python train.py --norm_eps=1e-06 --positions="learned" --qk_norm=false --attn_scale=0.177 --init="trunc" --init_std_down=0.00488 --schedule="wsd" --decay_fraction=0.916 --final_lr_fraction=0.1 --batch_tokens=65536 --seq_len=1024 --doc_mask=true --steps=4165
MLP neurons of a small language model. Each row is named by its layer, matrix (up: input weights; down: output weights) and neuron, and shows model dimensions 32-127. Each number is 50 + 15 x the weight over its row's rms, rounded and kept within 0 to 99.
After each neuron's rows, "fires on" lists the tokens most often at its 100 highest values on Wikipedia text that the model never trained on.

L6.up618:70 46 62 64 86 58 35 69 36 65 39 51 55 54 52 54 43 32 31 59 28 40 39 36 36 58 38 42 14 49 46 63 57 42 42 33 41 51 56 60 40 69 38 43 50 64 36 27 29 45 50 66 67 39 71 60 32 54 47 45 45 52 67 62 66 68 14 49 52 60 67 46 32 30 46 46 53 47 55 71 51 26 44 39 70 56 53 55 53 83 59 51 57 64 17 65
L6.down618:35 34 58 35 40 63 63 44 60 50 60 59 42 64 48 54 68 47 46 63 53 57 26 52 43 44 42 44 81 30 48 62 33 42 40 65 48 57 39 47 41 52 44 55 45 49 58 63 38 50 44 36 59 50 40 23 43 25 46 57 45 58 53 47 42 53 76 85 10 57 73 38 36 63 47 59 77 67 71 63 20 65 65 74 51 55 32 42 40 41 25 49 39 42 56 76
fires on: " of", "s", " "

L10.up296:48 53 55 33 59 73 35 80 58 56 59 41 45 54 62 43 47 55 57 52 54 71 31 17 50 62 59 62 61 70 31 39 65 47 65 68 51 96 71 73 48 52 57 58 63 58 36 54 71 84 28 50 44 55 60 43 79 43 51 59 47 69 65 53 54 49 51 35 37 39 63 37 60 41 37 62 26 39 44 20 45 39 53 64 58 58 45 31 56 75 51 48 49 49 58 56
L10.down296:49 47 61 67 63 30 66 37 35 22 48 70 58 58 73 64 37 32 64 58 26 27 57 79 60 40 52 57 74 50 62 48 31 26 49 33 64 18 45 67 31 64 51 63 42 47 68 51 56 30 57 24 54 73 79 39 46 43 47 44 24 79 32 35 55 66 68 62 66 75 49 28 41 44 43 48 43 50 33 24 59 49 22 40 59 29 66 96 46 32 34 53 38 49 55 57
fires on: " ", "ul", "uff", " re"

L4.up345:19 49 41 41 66 34 43 40 39 34 54 72 27 39 86 43 56 58 30 50 45 70 46 49 61 58 51 68 22 73 31 21 68 33 63 34 50 40 39 50 58 45 49 33 67 34 42 62 73 62 58 54 34 41 45 35 32 75 30 38 22 40 48 70 35 40 31 32 38 65 57 55 57 63 45 53 16 42 49 42 47 47 66 47 64 34 56 82 40 50 46 47 41 59 33 60
L4.down345:84 57 57 68 64 51 54 57 31 33 67 30 48 49 24 23 37 55 45 33 36 35 53 50 38 21 36 38 42 63 64 24 13 69 60 51 68 62 85 49 39 70 52 67 30 43 34 05 50 49 50 40 57 50 54 62 58 58 76 47 85 40 56 43 46 64 17 58 22 60 79 45 48 44 52 57 66 51 45 67 47 43 66 44 40 76 72 31 60 58 50 62 40 54 56 42
fires on: ",", " because", " while", ";", " but"

L8.up76:68 46 53 22 68 36 48 52 59 57 53 60 69 36 35 51 77 28 61 62 14 80 54 53 57 38 50 37 61 52 61 49 46 55 18 47 36 29 53 42 66 41 60 53 38 33 43 89 46 37 63 36 50 59 45 65 48 38 40 57 52 75 53 25 47 60 25 71 33 63 57 47 51 39 16 39 87 51 72 59 54 45 43 58 42 64 43 43 56 57 20 46 64 83 32 62
L8.down76:60 45 55 53 51 48 72 30 48 73 57 59 43 72 32 48 84 44 37 36 64 46 51 46 34 62 35 41 54 74 83 43 45 57 84 39 60 31 67 74 34 56 70 46 46 70 61 50 37 75 66 43 59 32 46 37 41 56 62 91 53 45 69 71 22 67 50 53 67 12 62 56 33 55 55 42 46 34 41 49 67 41 59 24 50 39 78 41 23 40 57 73 52 17 66 33
fires on: ":", "7", "8", "9", "5", "m"

L7.up128:62 72 55 59 59 38 58 43 40 68 57 51 70 15 18 56 17 49 49 30 43 37 58 44 45 46 65 62 38 38 48 71 57 37 47 32 41 39 47 56 51 41 38 56 65 51 49 45 51 27 55 41 38 36 59 71 22 77 46 43 38 62 59 41 59 46 57 44 63 56 55 62 52 24 45 37 16 68 65 53 50 41 62 66 76 64 67 41 48 50 60 56 42 26 22 53
L7.down128:21 44 50 46 34 47 61 41 58 43 65 49 60 40 46 68 69 72 16 44 48 56 77 57 60 50 34 38 46 50 27 38 50 89 49 31 55 45 52 58 49 46 47 53 87 56 60 43 60 50 71 22 57 66 35 43 53 34 31 14 56 48 70 39 45 29 89 56 32 35 46 65 50 44 47 46 75 50 70 21 44 48 36 51 53 16 30 39 31 54 35 34 50 60 28 53
fires on: " |", "0", "\n", "°", " ", "."

L4.up465:44 67 66 43 62 65 55 41 31 32 17 70 27 34 47 56 33 56 40 62 58 72 51 42 18 66 36 55 38 76 61 34 66 50 52 37 35 49 42 45 43 83 43 37 65 40 68 56 32 70 61 55 39 67 44 35 47 72 45 62 26 33 73 59 32 37 43 58 78 53 66 55 63 34 70 57 55 39 52 30 06 59 47 38 48 27 51 35 31 45 62 40 54 73 57 69
L4.down465:51 60 56 68 32 67 43 47 45 25 51 31 64 87 48 42 62 67 37 43 48 35 47 41 55 46 52 43 53 21 64 36 34 67 43 52 74 61 48 33 44 67 49 40 30 54 78 28 63 47 59 26 36 80 54 57 76 57 57 33 65 64 33 29 49 75 62 45 67 51 74 42 36 43 60 56 46 37 68 58 63 71 37 34 54 27 35 63 65 56 77 48 70 40 61 62
fires on: ",", " while", " to", " that", "5", " because"

L12.up728:59 16 53 21 51 55 45 55 79 73 51 59 55 18 53 44 14 49 59 34 58 42 51 49 58 75 38 31 41 33 40 65 63 53 55 29 52 21 65 30 32 45 53 30 37 54 49 51 53 44 42 39 26 54 38 70 74 67 52 55 27 37 43 48 60 49 42 33 23 79 60 44 41 42 32 29 51 44 75 42 50 60 58 48 66 74 72 74 42 44 59 56 52 53 48 40
L12.down728:28 48 36 51 54 45 53 65 57 67 60 62 40 59 63 31 64 45 65 57 61 68 94 56 45 54 57 57 48 62 52 52 51 49 29 55 32 52 32 61 65 35 60 59 52 51 30 29 56 36 48 36 48 88 63 75 64 28 28 37 52 73 25 46 54 57 56 79 38 47 40 50 57 60 68 75 62 33 56 51 53 99 50 58 45 47 45 43 26 52 51 54 53 32 32 53
fires on: "en", "\n", "ren", " ", "in"

L7.up132:65 54 74 31 40 52 23 58 72 67 67 39 31 30 38 58 81 41 34 54 62 73 60 56 39 69 47 33 52 46 30 34 37 60 25 44 37 43 67 30 36 60 57 73 29 85 49 50 54 32 46 39 59 70 34 53 49 38 26 67 43 47 64 44 50 47 50 41 30 43 58 40 58 41 50 68 51 45 54 26 68 61 65 26 42 71 40 55 42 52 35 33 66 61 53 25
L7.down132:22 44 48 62 35 46 71 62 64 24 41 52 39 36 53 36 56 40 49 19 53 38 68 33 52 35 48 39 61 55 78 57 48 72 31 28 84 46 14 20 48 34 72 51 51 53 58 64 44 67 68 45 23 30 66 55 41 50 58 49 49 51 89 66 36 77 39 72 66 41 43 61 58 46 46 43 61 34 39 51 70 40 43 54 62 56 70 58 66 50 50 63 35 45 62 45
fires on: "6", "7", "8", "4", "en", "mp"

L12.up277:49 11 36 79 55 49 57 52 28 44 57 69 34 47 70 55 59 56 54 55 90 43 59 49 52 74 61 67 24 39 47 28 56 32 69 57 42 62 37 43 63 66 57 43 50 30 63 56 38 35 60 65 24 40 20 73 50 56 24 50 42 40 39 53 79 71 63 65 38 72 51 25 71 37 31 56 45 47 28 58 69 54 47 54 40 45 47 63 58 59 42 58 37 41 40 63
L12.down277:78 51 65 54 48 49 42 44 56 45 63 45 54 29 60 72 37 61 48 57 35 66 48 61 61 46 60 24 44 47 55 55 36 47 41 44 49 57 35 36 54 67 29 63 95 53 49 69 46 62 33 33 32 75 41 26 56 67 50 17 58 22 56 10 55 55 42 63 38 51 60 75 62 57 51 57 10 44 72 33 63 48 54 44 42 39 62 62 40 28 43 24 56 43 63 68
fires on: " as", " be", "As", " A", " a", ","

L9.up294:35 52 62 45 52 50 56 39 44 60 52 34 53 55 56 57 32 51 48 54 65 57 66 60 53 37 66 34 77 41 47 58 55 18 39 56 10 59 36 62 90 47 70 33 22 66 54 56 34 29 25 52 61 54 16 47 43 46 43 38 37 59 82 66 34 32 58 76 70 55 66 34 70 70 53 34 30 28 43 74 45 64 76 40 33 46 36 50 58 47 53 45 50 32 41 47
L9.down294:38 52 55 33 26 41 50 49 53 57 50 66 52 27 57 68 37 61 52 56 62 54 20 47 38 67 33 72 55 31 16 48 60 62 49 57 30 51 09 24 59 43 58 47 69 32 70 53 31 73 51 53 64 69 58 37 39 45 36 68 63 63 63 43 43 75 52 34 66 34 53 61 40 52 69 31 51 63 36 53 58 43 40 47 46 21 60 36 46 57 35 86 58 37 50 52
fires on: " the", " as", " is", " a", " ("

L7.up760:50 64 38 49 49 58 42 67 58 72 32 63 83 43 50 51 57 70 48 63 71 36 46 61 51 62 33 82 51 52 38 05 56 49 48 49 57 46 66 50 39 52 39 21 32 42 25 29 30 51 38 61 65 47 47 52 59 78 35 17 60 36 52 60 50 65 67 70 68 56 52 44 28 41 22 81 25 37 54 60 54 43 55 53 44 47 46 33 29 63 53 64 39 87 65 51
L7.down760:53 38 64 66 22 56 71 57 23 08 42 63 57 52 66 43 47 30 31 46 33 71 60 36 54 41 54 33 39 51 39 30 34 62 60 37 27 50 55 38 54 60 29 41 42 79 47 51 57 66 73 47 44 68 52 30 49 51 62 48 45 55 40 33 46 64 34 64 62 34 64 43 37 48 51 74 55 35 55 73 53 50 47 49 38 43 44 47 28 56 52 47 08 75 62 63
fires on: " "

L10.up34:49 71 41 44 48 57 25 60 52 60 33 40 38 42 46 35 25 76 38 75 60 51 26 34 64 66 55 74 47 42 39 20 66 26 49 65 45 50 55 33 52 53 43 61 41 54 20 49 26 42 53 57 22 42 54 62 79 64 64 52 43 54 48 67 60 78 38 26 26 19 68 39 60 47 27 62 43 36 77 45 54 31 65 57 73 60 40 25 42 57 50 41 42 56 17 72
L10.down34:28 45 44 47 34 72 37 40 62 41 66 37 87 65 71 73 64 39 76 65 80 83 22 38 47 62 22 62 35 55 53 62 45 47 59 56 50 31 71 53 55 42 48 41 23 60 32 41 67 58 56 52 31 65 53 43 37 25 47 41 23 82 40 68 50 42 58 74 57 46 51 38 31 54 48 67 69 78 24 55 63 63 22 70 64 41 69 58 45 74 37 53 16 44 17 49
fires on: " ", " south", "em"

L8.up305:66 65 57 70 40 39 56 33 70 46 44 69 49 67 41 49 21 36 39 63 50 43 41 40 53 53 40 71 41 58 20 44 75 51 56 54 57 54 54 29 44 28 45 26 70 31 38 61 40 11 56 44 39 51 40 62 43 61 59 61 44 43 39 40 45 76 47 36 11 52 20 34 56 30 17 63 48 12 45 67 58 81 76 54 43 23 65 54 49 54 35 37 64 45 65 68
L8.down305:51 55 61 47 52 61 42 47 48 60 66 35 69 38 55 73 67 30 76 31 34 77 50 54 38 37 30 62 44 55 73 72 27 31 50 41 48 47 57 48 36 29 32 67 54 58 43 64 47 67 66 55 49 58 65 57 35 73 50 59 63 39 43 59 65 47 69 46 48 58 50 43 63 64 35 49 46 72 72 32 61 31 31 31 33 44 55 33 48 62 37 45 53 81 38 32
fires on: " ", "-", "i"

L12.up647:25 43 73 49 57 58 38 41 26 29 51 61 54 51 77 28 43 66 34 28 56 80 73 39 43 45 52 57 34 91 60 67 82 38 58 42 59 55 28 58 59 56 42 57 58 48 61 54 36 56 42 50 55 62 44 47 41 64 24 55 45 56 71 73 30 61 53 50 48 60 60 32 39 42 50 65 45 08 58 82 41 72 56 28 39 57 45 56 55 59 43 69 80 45 46 40
L12.down647:68 39 46 41 35 33 63 53 66 58 68 42 43 45 63 88 27 70 42 58 37 18 36 63 42 51 70 59 35 41 34 43 50 48 32 72 78 63 38 22 55 70 55 67 52 41 53 78 46 37 27 45 50 57 48 31 28 43 37 26 58 18 43 43 48 99 46 36 37 65 54 34 63 39 65 46 37 47 30 46 61 49 73 73 53 49 50 51 53 65 54 47 36 30 47 32
fires on: " a", " Co", " as", "A"

L6.up540:36 31 40 34 35 75 29 53 37 70 59 57 54 37 71 40 25 72 61 46 54 48 47 51 55 96 29 53 47 46 31 67 42 55 58 53 23 33 59 18 24 58 67 58 54 58 75 33 37 68 70 65 59 32 46 34 40 43 64 73 35 13 29 61 59 66 39 71 41 40 80 60 55 45 17 53 44 54 53 40 58 68 63 56 24 53 40 59 53 37 39 46 66 63 36 83
L6.down540:40 37 54 57 55 41 56 39 39 46 65 72 82 61 31 38 38 48 62 21 61 42 57 58 52 53 50 41 45 60 41 50 36 25 47 69 66 43 43 58 31 38 69 34 16 74 54 37 48 30 61 64 74 67 51 52 57 30 44 31 48 55 66 64 50 47 42 64 41 48 65 52 38 55 50 29 27 37 58 51 21 40 39 72 24 42 40 36 64 56 34 44 46 37 29 13
fires on: ".", " |", " ", "\n"